Weights of a small GPT-style language model, trained from scratch on English Wikipedia.
Size: 6 heads of 32 (2 for keys and values), vocabulary 8192.
MLP neurons of a small language model. Each row is named by its layer, matrix (down: output weights) and neuron, and shows model dimensions 0-191. Each number is 128 + 24 x the weight over its row's rms, rounded and kept within 0 to 255. Numbers have three digits each. A neuron's up and down rows have the sign that makes its largest values positive.
After each neuron's rows, "raises" lists the tokens whose logits its output raises most directly, leaving later layers aside.

L5.down301:141129153137090124181100131108120100118112159093134119078164117117137152073098142131118148108118135080123146151132183135108149129101127098125127099164157156123122133104139138124086107110137108150121122101170097143104083129151123151119113152068082122140129118136146104101130137092119085141089096098126149125077111106102086108113101114140092130139156094112134151122151144099092089149112104077127142121118165119124111112097159142184138140106057120127132132111089145133150089137122157106123117134124100113146145110119180151170133097129115137107113110133114118118114104149150135140
raises: "ized", "ity", "ised", "ities", "ization"

L4.down428:105151132118127149105124191152108111144139132136135127145132124117103141122108112129116128132077120106144134121129140148129121113110102134131131143091147133109132082082104126138134151148168117130128070119130116190101123173133087121132131085155167148125136115121118148149166127014153042156104116131116161126129153136150155143118142133140173129126150108102126110170120129125117151131095113130142133119147182088148143112143106137161102134131108132134128171149152126100099197128112143109109106144161121132129115119138175105092141167116128107141134124124147141112098123130161119097
raises: "0", "7", "6", "5", "4"

L4.down325:134106130082141093184121129084116121123116122145163137134139132123133131085083161143146122073117142120110078159098124132146103140102092129111074139087134132110125139141088127138118127142147086148117067127153127153108120135129151104085146091065158155116118135147132136114127086082066148123157125146134113131119125091123137142117103137121196125095130127142123146168124095112147111129160141157102135116134139131114108108110156132163085110117135121111082157139120157099126131125146129119082113102120178078151160138130153115131119164143131121155122122104150142178103123125096131109
raises: ".", ".;", ".,", ".)", "k"

L5.down300:148145137115120156110146166114115117115123149134147099119132123094136152143096165092111124127068112130150161135133118116115138111134144117097159183126134131098151119080120120111115130127161094113130087129128098115105111178110091102128169115140143142139127106128113118180138131000120041162110137118134147124122145138148159158149128159154103126114141088104126111132122126102105134109113122113127131113129147102151157089116129173165112152153113122147139139127173129120125140122111105121107127129117114130145144112125172128122122176148102126113116128120116113096146137147126119109
raises: "0", "8", "9", "7", "5"

L5.down98:129111124154133134135140099123107146106129105116127114133139141147138126129140159122163106115119125130120115124128146125139111118123148087140054118124134144137128132129137188158123099103129089100115140159120123151078098108134139142150107130255117092120080133106122151102146145221120171098137114100135113134109147101128116114166166124142116114136120134129133119159148162137105120134114123110165138123110116139116134096164154132119106114169094136099161143133190117127149114134113167095101171083123135105091110124136154130141126135130088124112115105135104119130124103134140149133
raises: "ised", "ized", "izing", "ization", "ises"

L5.down410:153169118149128097098158156179120116104145151120165122147099122132099144133098130088128124128085116116123154134139117121114145126135103125145141137119133140144104120080107120118136164124163118121151094139125099130132112181102089106128144108179136147106129125108120125140128151000121055168116123116134156088122137137114167139131133122153184138143163074120119141132141110127107117120095123119115125101097141088116137098103119143153104146132122118163128146137165136133114156150136134166103140137121141151139151125136151120120120167158121154130137118127138120115139115126132123093
raises: "0", "5", "6", "4", "9"

L4.down400:152142153115151132146110164088168131134151163120119148156117144122128121130083109151112113120124127144135133155159154108111131105135104112117136139111148117138133113111131132121133174138135085131126088110145132143110113149124113134115135116182163138139144137137107127177127106000128026189122113145118155125137137131141181150114121134133163132138127111166132124123118101148120121151083147126141133122136134118164160111144101154145122149149131140149139143094179116134127145128103103156094140105166089134122125135128145148128121140155107126116153114148148169113141123139148140111
raises: "0", "2", "4", "1", "5"

L5.down146:124093158115185119122181133140121126121141146129124140132143118154139100119111125120127131108117136141105217163142110091141120097157105148122096104103139073145127112129110122138145131121132076137161154140137127133153142136113161138132127102135127103125126111098127143100135124142145116087137120124140131127125086097071155142146090115165124109114125133123149153153092117114123136093107155117151158119159113154084122135086097173172158111122130158117137144123089128106134142151125111098097128172118122086133121090147110115076108106121130168118172114095128110097131140039161157156
raises: "encies", "uments", "ents", "ency", "ently"

L4.down77:142129119112115102124156124094140133139148140168123121119163193098143114125101122096130108083101116173164131096121145157142120147160134115173118151129074140110151097115167116122106117111154122138145105113148159146163172104153169124110121144129151151098088125096135128119116105082121195098106121154166131103112164150109090097102127115106120137122131130147106168128164148133159142123116138108155127116144090145138111104104161091123106117125163070142115132124107105111102164120118149139133108112093126152108103133115082105119162125120174130145100103130139104118121163138171183089
raises: "ruction", "ant", "ance", "ruct", "ab"

L4.down350:156099152122133110116090139125133129135135100139157133108173124192121098167125119177170098143105147070136135108129124144114132096102152123128132114142145117124119155111141077123187107140161156133148142134130130140108115132139117157130117141125138129162127111115117130110118130086136117088128128191131152136091116188106080147112150135097148096091149128121127114109117156126104158131150150099149172121132100141119177129150136169122143099120099128137126125118155117176107079122098125150094115156111128053139173132103138094141134147132102088153117144142154121086144119175105096131
raises: "hes", "ality", "her", "hy", "ally"

L5.down338:121145134152140141112138149082136114142139149142119121136137155098099147166100154122120122128095110104140152150138107108122100095161099117119143151086151133121138130105119143134130142139157115130105098130154110138109122141107113114134143093153129174140138144145111088171123142000116055170111132110116155112109135111144156139146120130141148146126168124142157164162133103143094121136110136139114115131132092102138173121116139150135076147129145136149117142129179134108127154151099163140082139107127104133120136106156152149117140138153100149151104158108126134113122127167123161117
raises: "5", "1", "0", "6", "2"

L5.down166:182127162140155157092122133128156218147097135160134158155142140145131134133134160102137106100114115085154157092121110144113115134156139178135157111149147100115121113096185143113136154103127124119178137147124134137107117108121136111145131110125139142098165151132101100142110154074121098118150133128100121100153174140125161144110132133093112158124155142112153126168166107145088133140113109137128118133125130138098127119167129146139179073099134083112100122148084155086128150128091105118128166160132106136120151144147088144156107130108128171105122131125125113173173126112131100131
raises: "ge", "ves", "ges", "ged", "ve"